Weights of a small transformer language model: capped logits.
MLP neurons of a small language model. Each row is named by its layer, matrix (up: input weights; down: output weights) and neuron, and shows model dimensions 400-527. Each number is 128 + 32 x the weight over its row's rms, rounded and kept within 0 to 255. Numbers have three digits each.
A block is one neuron, or neurons of one layer that tend to fire together. Before each block is what it responds to, as a language model described it from the Wikipedia text at the highest values.

Responds to: Mostly "of" after quantifiers (most of, many of, seven of, each of), "other" in "the other / from other", and "|" cells in sports tables.
L2.up1119:134155202135180129140150097094122099172150124095138103061113147125084126139206065104129069146127101150105130144128119121141119129110140133152100181126095160178110100105166133118148083139139127135194111117164138061125144106147133195065150134121107061107128136182131160140116104174116156061136119127077077128071165154169134114144113136161140121138146167105095134104116130075179095148207
L2.down1119:133091105144089208124114124152122125156163139171173121071139184226082042172068076177088181151069128112098123097155178118150124102095174159097104143159054140134115138087113105090122170100149082162085126124093100064134167153092111104173175163069107162164091121072151132158075176120149154117064101191091159130115148072159141108159075108138149120155122131163171135133150111128128123193113

Responds to: Finite action verbs right after a sentence subject in narrative prose, often taking an object, especially told, plus sent, challenged, published.
L4.up318:122096150128076167124106097147119158064121167097113186107157129129143129110098161148098103122150108110120145088122186150077129143121077117133157110147158097110153047096137065113144146166110114134198045135125118203130138108127143109143173064138194101147079123094178078124159110120095155160101101191142132131105136159113139143177123129149138106113120067072095105151060103087091056132139
L4.down318:124147114133156080139100141145145102179066131090068096147099134123114125224175038142128137165116124112091077098109134118068184129160140150113147148112164101169146137126105135170119165166123134114130083104095158105124150077081131117143123159169052120104047136144150158140135119142124169118116141196142137063134100095127075095094145161150140162153108103123078083149101134136155135124099
L4.up697:137112073128153096155104136097170151149121124120108130113110192132090124134117158124129154109134125152156120125131130203098167119168154111133119133156125098142097173133166133152077125145165064137145151111116070114127149122083173132123084080092139143127067088138102072095068173064103076208093111105195130131182115108151098101140111105132127160194155139166133137134115136118146143162112
L4.down697:105121101114088158146189072184150121128132116114120120116096192141174141148175088132105136094137136131109101112113115095117139170185155072136129121127206136163064138154141122109150140151184110136125096149110105150136141127178198101105108110169077133046102088149126208119150127175178127128067133106147159146107123132131116111172162114109153143134110134108194099169109151128155104063130
L4.up1820:091107074139100104108109114100104129118118121121159148136104124147105208108146147155167132145091120122152145156119135115107130088086120145151091113101106074116057143107137063154137121162128128146119079141169165184114138125135095114107147063118075090106131101103108090092130108128092120180090159151182161133128120159151132140111171039126099141137099116162078107138048080133080090124106
L4.down1820:097109138120156137108117104100155125175110153067122061121104149167086183171089119137085131115237159175052082126167153139056129133161119089133127123116155083164162128072139119145141135142121109114114098099090117088104115090112089116117086176145134125046145195147161155113142128130145143140072153163118137115144093133197134142104150090134120180163107166106124196147124187122181139119095
L4.up2185:093090145132111137134090151104181113142186114101099135121120176102104142089116177140123143074175151175110141099104140183063146112078076083162086165099130052120139113141138078170116135150101155118137096117139156162114149129108127155150183131149088131182115132109147052168105116121128175135158103141107126094088187108102131081145113054169173165070134109151162075103094147123146152186089
L4.down2185:121147036183139109079187123095170097114056151146147111066122135150178150120167075160100140157077154128154129155164113101180088126130156055124194121198142122131126096149103133065092140102167136156164190153160183048114102140121172152123173150105177156125111164088144078134159103166091083107090119240160163130104089153188094158120095146140153074176100101143110126108175172122207094166109

Responds to: Cells, pipes and headers such as Total in stats tables, plus quantifiers after "for" in durations like over, nearly, past.
L5.up30:170135095097120097081169134180135186129178119137110138113071095100102129131097136156145146146148115169169129124133122142093143078116122119152112190192118064140071150080124089126040158117102153134164095117171096174120168172135100118153093075078158094155140109067121156146187096161183082125090092140116156113123127116094083116093150103145043156137082120133162111120092167154114163172122
L5.down30:124123145090114162138151120058159124132187162187164098130173151122107110178134125134148146159084089113158146112159142057187126128150180140101111154136100102051068148146159114087075153170110193054128163150107154130147114148173081118186122156114128138113112133096116119158141069077142077083133083152137119115103159086125159121105083160042091170150073179095104138147128134133150131112167
L5.up59:078124143175175100100117116058180130105178153136152164089143132149144123109103096106143164167134143137101119157095118126139068095124146166149163106133084111162118171120122121064193108083096150174136111127148151164109117120131163082137166215136119108139153094089157150132068094098134099138147171123154095089137137097121109143101160176171116150122066119137111158101067132149100103182144
L5.down59:101128135186134157112155131081126139161132091183164170094127092130171153166131114140166118126125195128137063139118150109157121150155111228082129154162159132175185170118073159145096107126112182179123086122128160125123158113220100121086086160151138126133089130152148187070077135092148105097100185138139121110135154096189105137126125173163142153177189090167059135071115143083119183107088
L5.up522:179070179156127085128105118144141133148120137070157101128124125166155138118113075175135104156139119125125132093144128070093118071121114132179178149137145150153072114170124104141137119175079122121070155140094150139096093117121058159139068176081118118102143132158106144130172131111144105185208118088099156096200157097109100150145171138134120158100141138128124227132159158088126144149110
L5.down522:123152163090171155095096140101100140127117090144138161088138167112144122127060163143184101160128152138142132150123136069132157121060079104095139114144125099088124129169147149145057126093170100097131092165087145093118164053100042135131111154093060146087180118146139121128176160139147100120123101119155166135170197140123133161130145115161151177109128162174138127128157142194187147152235
L5.up1582:109167088150107143107156123145210146140173144134166099106147117182112170203130077187159138094169136169106136116127107104115082089179098169103120130119148129127095140101098103127138158160123139136170134090152116142138167106161141143095153158126139111145094156181121176109089113159136100086200126141153118100151189169072127180113147116091140110135148157126101120161143172156104090131099
L5.down1582:113127119121144135195153146073172064166121127143199128085162155090139114173127136135089086059137156075113135073079095141111125092121109110157129185124128144124056105177164126114131102127138130087133112115175115104119168159076107103111093116130126095154084116127162134139085141097169211102170128113149164111129136123160144134067099191100113146134129124123114147168140185105103127133169

Responds to: Pronouns and plural people nouns opening a new clause as its subject, often after and or a comma: you, I, viewers, visitors, people.
L2.up1911:149124110143135112132109173096070125163164139076148188140185154138135133120144124108126052128142155152126099178161155092106063077169139169095087140112138088117175134083129162117093098127133124192141099175177180163088036126149116130148101146106128162138130143175118062138164155174146151124129119148133092118106148084089171164126091109120150112087153088177105144131167099136097155080124
L2.down1911:162137122212176175114104105105146123139139138085160147057152059119109139125172145086108113118119145130063142158111133120148070131143139164141084154105156146120129139130122136129141108148113184154117167149157147129067135101151092115103185166138121126102180173142126140092125122103089142069127172144066110119118089088157110129120138088094088106185105071124099117121099118122080145143111

Responds to: Mainly the seconds digits of longitude coordinates in list tables (5°48′48″E), plus ordinal suffixes like 107th, 83rd, 50th, and scattered mid-word pieces.
L4.up34:146087151134117075095138106123158154113165136136086125108158161122138129148106186126168156081197160123111137129080115150054149054163114182151127084134149112162121143077178159127054121049109103148105145153119181086119101075171117185167154141094147172147098146045105118171165136188101147143162147104175123104137115166171094157117057119089176112152161127139111093117077135111124133142118
L4.down34:139146136166159113121113124135066178156115099113134114126115146145138114139045109144048136151100125108032123129093212166083108073153093126130091111173133211147115086137135135113100110073038093105133101136169154112089171160092106186092116147096117154122111136132075164091112095149154116131130114149144102142087130146126136085116140109155098153163159131166124128159114155134163129178173
L4.up839:130131128087120114092143135145122098119121146151106169142134106144135082069108138149119202099142178191139111123149116149096237162123124159155101072107134113149091112110168127129119110100127173153220140114144154118110146175087085147083169138084175114106145113142115146127119138138130092126094129164183117082119135106091094132136184091091136098072161175188037170121156155140136137162075
L4.down839:153155109174149132110161135152084140101176144130106185152142093121144129092107086141107179127055151131050138153115144163153078162146119124120116141142126115135105139147159080086141153123122144061163144168092190149171103133090107116120111163148100140142154127155083226102138116140185137170139120164086098082167155165173092081144177118050109159155154197097169141209167130150088096138143
L4.up1142:142131138122154115049076139066097074103071111156093139172067097121092090108125138129062103073169122142145116140113118170125174112101103135145134114158120123114074180185114127038098107092120172125116157094095109100139150110202141186092064137131134130105101137170179055110135159107161165109149096073169167160131152137100111137171088159188135154142174121134136183142136132083075130129120
L4.down1142:137075105126152108134150193090147149101122097102129112128145084068172144128107124117148127175065146170094107178068153135126115126124219168200142043087107158094134140159156110150094121094084103087099135157108120096108131062153101141089117118160135149139139161112128115141173102112125121118123129092129139113128142143129158161130171139192174084104132105136160134129128106121144103169076
L4.up1325:103127132176121132138111159118131102074152155102172099079156150131147176111136127165155091085209167097170087108106100114184070126147101177110131145114113137127120147082153132111151121142136114066177109171128082104178109136135104127151114112085073161082084128039150165178093107124157134106114180104123107173151146145172100102139098134099138090132143079090090173151146139112158130087150
L4.down1325:149172092144089146093167144093154182124093068128145123133103188136142135084123166152131123140139113159105125130086127168128114129125168168139109121135130105113102100144090081087189136096166162088183122092084112113125125130139152144152090068119142065166142118141090116133149115109146106159137118188157076177146108189122123137207122125140094139137151074106200161150126086089142140143086

Responds to: Inner subword pieces of foreign, mostly Spanish, Italian or Romanian, proper names and words, e.g. Cor-reg-gio, Cab-ez-as, In-gl-és, Monte Verd-e, occasionally in tables or coordinates.
L5.up488:121145160140121112112110150094143138176149124120159159112135166135146109150107154071151110097123069156074109099122167114092105154118105094085115177122123136095125170110187136168099141161101152141140166128152097122141171130138156100143168100151108078108131113125108139141135142136096130130121151162150158159151137225128125114094093142169105068114155159101150128135126096171167111089124
L5.down488:111219136126121115147110115153051111100153205085080127097139150152148120196155144118105122166167183150147179116129087121094126150122186118128062176149090112064173121136049123186158160149117147065139161148243107116140142157096123162102108159156085100088157163148126141150072178097144104167101157126142096146089052165090091126161144110129076144122096149163082068166158136104116161126134
L5.up948:093147091098099173141089127120146148143137103161150127139079132073166085057107115130141133080175163113133135118142126129169109157118047132121153118124108178197076094037182095057152162132063106163162113133164115157118142152081118104138176168144084135146087137133103162119161096129084150057111171092057194133185089117150050178160094137199127092107147095143199141098083058126113146118104
L5.down948:116114105085101157145155141157107138117135118172180137151100103082104129061109034088092128114146161087171127176103150100148139108106125143104099087102118151147106110177154123138211079106127122129166086126136101119070198137106144118179144140180198075110078114129096197125157103154131104141188106061151163141099150169156165162124138074189161159163115103142141087149195093135138146101169
L5.up984:077151114106136108084122116153124116091129148153111103148171179087126127139121093123116100135100109153127061138194161134151109211162117158104131098186125146148139145124151150080123180145117112124158138152131110090144125181142125174141166085124100106167156096084115125128084120192129068097094177106143141092143194089145097166107125120140194108079066151132109127032093160140078127105147
L5.down984:176144106104129149130120157099160103096159112161178073198063100088104150085090140101127122120126179103178167133165115089114128147099112082127138121129183098134073109149145138129124148120179106109114086110147112049111078130095131163128091198121139161142163156078162159135116131119100159124111127149169109137202085125156098095111136116136146111108096167149127164110104138110066139152117
L5.up1464:140142110112128113122085108139129153130132103115112080123095168165169123154104136138133133135111153168124127085165091102117092129155088110082114101151100152177041082114174159129134083082156127148148083067143117115184135099141132165120068124167132113098092177193173172115086128149085121177140152097111127103109078122166134120118124163077127134169147085130155131123121149158187154134171
L5.down1464:162185085153096087135185166173121140093122122089160119089112135089136144125115060091103072122071123163127166177123015118131146139103115129128106140175128150091120121092123164146156084083106072112109133100100108125144122150133133151124103066142119135155144157087111136134138096145133152094207088100160111102172141107152132111170130089095098099139101155088146108066079106117132133085101

Responds to: The pronoun I opening a quotation in reported speech ("I try", "I guess"), also capital-I word starts (Ibrox, I-10) and sentence-initial She.
L4.up285:118135117121153091136122193127120099111123135083097165116090135057161070137103169150155091125161134113187121111095102128181157172128151161062100109135165131171170145151152155095087098081113146126075063144136156114130165140143098112145135081143098136081064193087120154162194061206143184172131160158163092163092117147069146175209139145147084122173137139108099219112118141076111128095109
L4.down285:139153098164139117140130094125160117099131126109062138192154154198112115080059128123107147068104152112130151135115132103186149179095147155124145113143097116141097132163130102151143099132168111144102113070112154124068139106131107118180177167139132055089139125161109135127144127124147176108157092174162172133181140189180165154109076157136100189142195130131107123122120180142124172117143
L4.up1018:161159071154102136157108138121140103148119119091092160178139107120114132100114103130129114111026158137123132079149108110117149160134184130143108103142138098152122132133116160121116087112107105156136076101174122145120178222101057100180145084107097112048153163114099103130142166145123102122125069165165084149113139153090141155146083119086138109107122139154153089104089124104200141152078
L4.down1018:105139092198143140159113095126130120130139126136091077160153104190128142123132131151138169120154141199116073120138077151090155194103136151189145103158115143148128163111114141154149078085107118082160145104149148078144080142147153106135169127116108178138099166141147132079123160163137189117132073095078114131131153124096139087113123078064220106107079181135080115162058130173147118130107
L4.up1275:104153116124103100162164113130187110127113149062201194126130134100164158141072088175142113088095195178053142111090067157130125122142119078078138085166126056087120097092124099067149102139075145082139108110169130101118132147097118123166157094150160073166164175115129081139112142149130133116122129122190118099147166145105122087153173092154117089116128171139178101118094151081117127115091
L4.down1275:097121120100147172107175111096056095162103115143104175099140145150069092123114139218069149112139132114104135120177111092084162128117137153145172143124131123077071172135128139116161133050128103063138163155139162100133158134153077121169162136097151173166121101138130077141127078095115109121127041114077147108182104152132114116112178142079168093141166150143088108119079120096064115129145
L4.up2019:126198088142121176108104177064118095067153172105129142139119140123119137086150089160121108131166129123121143117160115128101135159180144164099095128088083138078157185161135171160157101070166125125088106097106083090132147134104175077184142092105080114097147128119149085156135137146128129138098155133130127093109156175144132137124170098082164083159156130111126097156152144118134157084098
L4.down2019:105148099140129134073129127063102158150103088063146118089100162117154191166109094144132146087163101104125178131205140120143151131098160121178148103080149145103109142119092113148156158110133180069163128132109178149094161104074140159146186150109115123173088126139165064134188120158137149159142091158061123131181115125152098119131110115087146133130110113189126113143089122135071129127109

Responds to: Verbs and prepositions linking a subject to an opponent or partner in election and sports text, e.g. defeated, lost, faced, married to, paired with.
L2.up654:163227144107150110097143128155100145091127118128120116157130158104122123082194145110124156108100120163142106177154104111148167089105138151093112112089113125120158146127146164140087148127118069190136141152068101083118103114079100165151110080147083116130126082102127104149156128119142109118128120106153111160136140156099149130129187131107135148180135108116131148103105125067107112126172
L2.down654:087189141157122121111148146139136180164123163137178132154163145095143120124154096170127097147125131112102091149061135093134133125202132144105162176084167103115150216142164114121129094118143136148079131155115156114164141113131179149119115094123143132152135114104130148166057114074133172120146087175098147092148141079127145108083103127081184124104152177112174097156134142141143128182129

Responds to: Determiners or scores right after a verb in fixed phrases, such as attained the rank, came to an agreement, finished with a 7–9 record.
L5.up391:093125123085147112137157130153140090122116082071090147140068151067086128138173072106131200116156159129116134098206070119116150063125147167166084136116109159166093128147112130162121144117125167136164080110179130095168083147122122144093186080143128127143092143153138094113013111137100148117129137141155076150158136106092106109094114115176161118140146149037151093176148159088106097139149
L5.down391:103064105193133135087182073062186169192111142101112182104172155155165095134157125109123128162124082164142178092170116107125123080089111184170087060181136164097133154092141132176119102110110175142124168132136179153103191147176138120130112163126136152128124196156103127176135056118204150084071114220141163134107149162152163105134135130132131147117085120122070121129162132118102149184087
L5.up495:096102118120130088139117170099176096090100149084120118111172118114084111088110130139079206128119189141190086112084154098116162098084143078145121092096090099174068056124111089134093111125127087122151141129118084095098110142189120123099200149165145139116098091125151074100139127136141149173088150126143111207094132172195107147125119099125131126078144116111153151147143119150118071098186
L5.down495:198126152108172121081143166153130096137151122187093116146087109155178118065085124154154136165163151142136139090088194088143074102111145176172177134075123101116180136120152189152153157104130153132105153068119105126159125188164097184148106073092046087132117111131106201108115128086126139118155170162142113169126101210125144133150173131131145150088140085176121142164105198118175147136140
L5.up1324:117147137144112125075125108133180112090091117167165071151148153089126154078098158106121108139104078148148144131131169140092157103103119097220132144116118108127163118132123158088167122170126112161170171116067127110193121169128121133167150133129142089147131086109195099124126093132151169138117163105125154156182178141153130081121154100143133102123114127122068168132153188122159072141108
L5.down1324:169107177197095116111146098119127137151124184137195099133171091133137085146109146115138095194122102104110110114167146087118110143100104140155117144116127120100134142174120124058136105084169130108127154067127086121153199126135137100124151195146120113131144153101033135099123151103164195084170126115116147088109105142084125173115195125110129148109055161128122128117169212128100149152103
L5.up2156:105141179135110152142076149097120179102149169093107099132105051149108171118119151141123116085155188130133114109153143138126149159033113108118141096174158079115138115191114108115138082159154171116144179082148148138107132121199072100105105124114139106109143134122131169107121133093088140148089201081121140212183124152104073115100071144066144116150172108094128104148132190116112166131157
L5.down2156:186105088124109143085114081102124068166120203154172147167178131126116096124131105110223128077090133201141102059101102092154134140131095132102178062152125111139118200120109149164109065156207093189142149131125135101104173174129111111160083117042127080133110145104103159186096146117124133143066091129094111133089208136141062185150115117171158180132161103150081126177129177113149113151143

Responds to: Fragments inside a longer unit: digits within coordinates, stats or ISBNs (31′27″), name pieces (Mer-ri-am, Ser-pic-o), and of/the in fixed phrases.
L2.up2151:162142153138037122139157164157064100125091130085085213148073102151155126145085115141166148103234145182161106144186124111158048108152102117084116155105093066166123132087108070095103074104115110152094156077127158144078121047168090137118085095105107086174113164117160114144142140158064081153126192144154124144140152123102114106112077154149127188112164118137158132093141119091124163142105
L2.down2151:133090127163071124115112103140132094107169122075129118163153169123184169148160097164122147060164164141119081133063134156094154154127114099110118101136112165161099096161104196112104150121095088116119113114095144067133135132116112140152116123061163145105126140092108078151124132114169116187150130101140161102164133144114118170172114121116154137104157112145139126120141134094102145092122

Responds to: Number or quantifier words opening a time span after for, over, spent, more than, as in for over forty years, spent eight years, for many years.
L4.up1153:159177139158114126113115158096142134104220121129151097136145099139133082134164113129203144167132095134200119145134094187155103099081135131159157138182166097132091157130121121101158179175081154124145160116157079104132204091147154115144158158179123170140127157179096134086148096122106143173141104114121158196137134162120103165094176146110091122130053166124118077149160151097145131139132
L4.down1153:137094133138146132112147129200180100104146116082094098151083120097133107122097066129086142089120146182130143073142157170127120130206152154097124169068115143118161105160141121119144105126195122115101124149104112189126118119114079147133168142116105135126043127087115116101109191123108145064125104111065153135158155129129111086113181106078084117136101123099104142167142115162149086145150
L4.up1336:150113058133121113080121158170133155117121124184133116108178108188087157141125105112084156077122138113074145162154119149142136155136116104134123080165137040126150139089116047129106162094161115172145126075148127112179074155114070109210119115084164131083136111136162176162079069137148111114084139120121098127118115163116114134092185089146109104188104125128199089130192144135154134117112
L4.down1336:099123100146096124146155153113158146112133083166090132130161109131131129103163210147127135107158137091111122146136089089118111099162158119120185081093080165117092125075128104140133140139121148185116101134094109099159141149202062146179165126128108153151110100139123141157121184145145134136138141148121087117116082113072144118121095096141140165086122123129111108135203079113137088097073
L4.up1753:143158136142053110145159142121076108151167161110132087173129123157149137105122212167082090137116066098158133086111160116102099101090157117126111174173168147168137153150123107098075132125121147138148180124128150207109113123107112176157120138141125128063094135046097186131140160127109172125139136114137089139107098132127173114155101076083108086176105134116069120164145149070127110153090
L4.down1753:178103131161117172135130185096160080131145162121155078107154117129146111116145144054068115093117107150140140071162109091091178127121086128123093155146157136090152147071167056110130176111178080196122163117144111108124112110112102191118097161134105125152132102127098158089156154092177120138129172110140112172143102154128188097117133157138130098108150091046085121111173114179136111097179
L4.up1940:123201073140130154105124130143132138155156169167129154101093132105111137096129117130164149134107077078157118161120089121139096089168111115112129158125170109148161109071102091112147108140145169104137124139168158131137071096085162142145125059122130079165055159112142091096032101112167119150088107091117140151104125077104104143120133130139129163130102113146137112176104108069110137136130
L4.down1940:134137139174102212122132129101155105092104112101101170142130121081102153149109122166093159134141099092102157088098104114184067100118119089137117117132101131102090131117135135128126101110114168174064153144091141105168138120177099149143104096098099102090135125103144098151163147110157120130136146132088136218094133145173152147100110120057094169103107106126099084150111127148135140165151

Responds to: Pronoun subjects that open a quoted statement or reported speech, like "I don't think", "we had a blast", "Here we show"; weaker on table numbers and compass words like western, southern.
L5.up2035:140180135151106171184132161134147141164145175154076134151077165147129177082173128134164160095145126170119116138161099129100132115129088144140115149187136106108050094113076079150115134080120100100146090146125163123170175122170173108163160118132095107134052109142104123060143074114179161127141170156094099161162135184103131102142154169104206125120134128212129152164164169163114206096170
L5.down2035:069108135138123046092191103116132176174190093077136158149190165099130150074112137119125139119133112122103102091144175137100082059107145152135118117113100108096117152136074146094144130109068196150160111105112091145141105179135094143139100133126079155097131110137110139133189123148080178084095052176139125119137117060149113092116071183156122135090083144115123090167169131121125158136125
L5.up2047:082108143119130115113130161152086131102144174096124125176177112174140168106187131092131146182147078093110109153151189099133095087134132141146120177126139083151148172137088127158142106108160115168180136135068177122039123134154061080074119140094141133169087130170124112133037109128163127132076160119183118108147112122108164115126135130061155083096144115117098145148109143136067205156130
L5.down2047:169084122175170133103131094122136152180138181129134093113100121144187125139139134129096125090077140148083096125158149098193116113143088124136103132114108167090073105124126094169130093137059164142149133156162154117140121088148094164112151178156141151109114121148112123162149125152116111145143065165116155082115112167113172062153110148150024112164121121078073103149138065153102111156206
L5.up2151:153128094051092156123086126073106136138142129145125085100190158143097151112099107104137114107110166120151129101183118105126098137164159089135150120115165173084167113093115139119081097126098133132196162130126107159104129105084117109151137120138189100087139106136140074172171180155133094063135156101129149129176093136193065106086078153171105067112136198045108138119138127171165104114138
L5.down2151:135083113079197107109134113028104194109082128130124101080153112155142132130085151127121173146207170163119159127132152141119092107128128121172126102130078129111157133154159144136146086118174151141111101088124135081167102073128122081169148095120062122156179170129104156132197121148152110109121148122146134166098126156127146152074061163127115115103117130132081117160108100101091187142094
L5.up2182:108155127198130120109197184108129092143155115095101102131170146098100112134126171159118142104121146103099136101128156167148143115099250149152142143099090170141084134123145145136082148179133075133142143075077205144117163145143129130145139049118155118166072159111161139077071140120100182098143170122119071159116099163092167110143139145098160129179168099192123117184112128159087157170144
L5.down2182:124140131160149131107190120136076177130083118144149142093129063136114125115127174159090096108180091133106123129196122192123124114150185081176154099129108123149128141132140098055114163119111126090079102134121156127132139117091174183114172147133135170164078131122096163097095141136157119111131142089095127101094126067134153148115128085094105163132062073136135184149116143131094113141142

Responds to: Fires on the first word opening a noun phrase, usually after a preposition or verb: articles a/an, scores (1–1, 0–0), dollar amounts ($25), numbers, adjectives.
L2.up919:185134178127116194158099057178056171147114126151070157163117131123146109111136143150118182204140188117102087112225097115093170162088119119122114088095151153173123142087111139156150168123105131118220102127080104116129130110159096150090107191113183134093108111136143089109088178138169122103160135159128173134147099162167098101120104119126127171109105127142096112156122130116160101101172
L2.down919:089126083096127154086130111118108127147140128108131111127130129105110164123136101163150074139135132155091070142101126123077148149131106174138162109097178067145151120135063136130122132125154113148112223109135155175094197105130131134156087154116101182133120141108203076140106143080145149102115100158071119147065138155115126126115182090072109144121135130081092130171113086137102144181186

Responds to: Verbs and prepositions whose next word is the opponent or object in competitions and elections, e.g. faced, beating, losing to, victory over.
L5.up508:116071154126139091139098122180123120115158151130091182128122137150102134073155099129155135175157094184050091146109172129076184156138070152118157118137118126128136158143131159127166110166118131117121084102087091125118112132104117180105080102126140105166135139150125102143133115135142162191106128165186131044121154150129112157081139101118139179128144170098134115096206131128148106127114
L5.down508:160190116083076144131128063168118094194123136104136082103149181122150157127148128095149122081120115139109177099135090105150155092166106085127106124166103155116169121164103141149150110212170123102071192128174134095181160106093196106109153181110153139101044154115112127147102143104112156129152135057132151122089165108148116120110073095123153096113099082141123083127100210144155134073133
L5.up759:129072168108176128165114179135110106149201151135145166126161155113069137117108171104115127184112149166106117142121153102107202135150104142111149128110182177133117120169093090100119129118123112134169063136175101186146144119119076128124144072138187108149154087133152153156156109132100112158127105112140168108101159086121152151151116156178108131126085173086143122139042147143115185072075
L5.down759:134126135124182136076085109093123156122147132137102127158074144138139169179107111168183104221146119107173187111081109119129181129140157176157108114174101122163198199139139059111145095120122104134103170064066147073088126137146096114147112131157156145135094080124126154082146121093184118140115095154069146165091105109116116124134173080084109133108104077133138120046135147129170156154158
L5.up1693:151107166210108042155078159136161110161142108170110163156135127139111155166184135147083104151174173093139107152064147189090161129099144112124162178158125138114091118108180076165183136094148189133150105146111109100114125121077104166127104128089110133093108138077184135080115142125148155133131094151127154069135087155118131142183128169177112159247107106074043128068130131076158090128110
L5.down1693:101067100137140169130132132135132098113127136083085057120130143098140143102151124061128141150162134107099063138156207095109122135174159159108101139135109129125100180161161115200134163133090132136098123091136159108114084130102140160163161183083085131132153084160084143164103133104134131083092169091123111171137141070157088113130082162173145171108076104127206148123161160132140108152126
L5.up2272:120163105140073151134143142101188108090116119112174125172108109124165152133127087109115144109140108122165101190124089115075154154111161144052163112142161106153085188099143084150112092163164185126106099174099099182123126128137066130071134125148086160165138155153130163162102109125131106200163157112115150143091145165125082182086217117166114140103128150133120162129152143086097101121149
L5.down2272:117174142077137186180153071123082115169181165111089182173110113128142128128103113159117113126117150160142159090157135125120142123152164115149086138104121088097082126157186126092095211139140132071143088117118147117095078053122195066178114135163140153133112089112123132145135120107172124120081128096160123070093131126182131112149134128099144150137022105162173169091092118111132127129149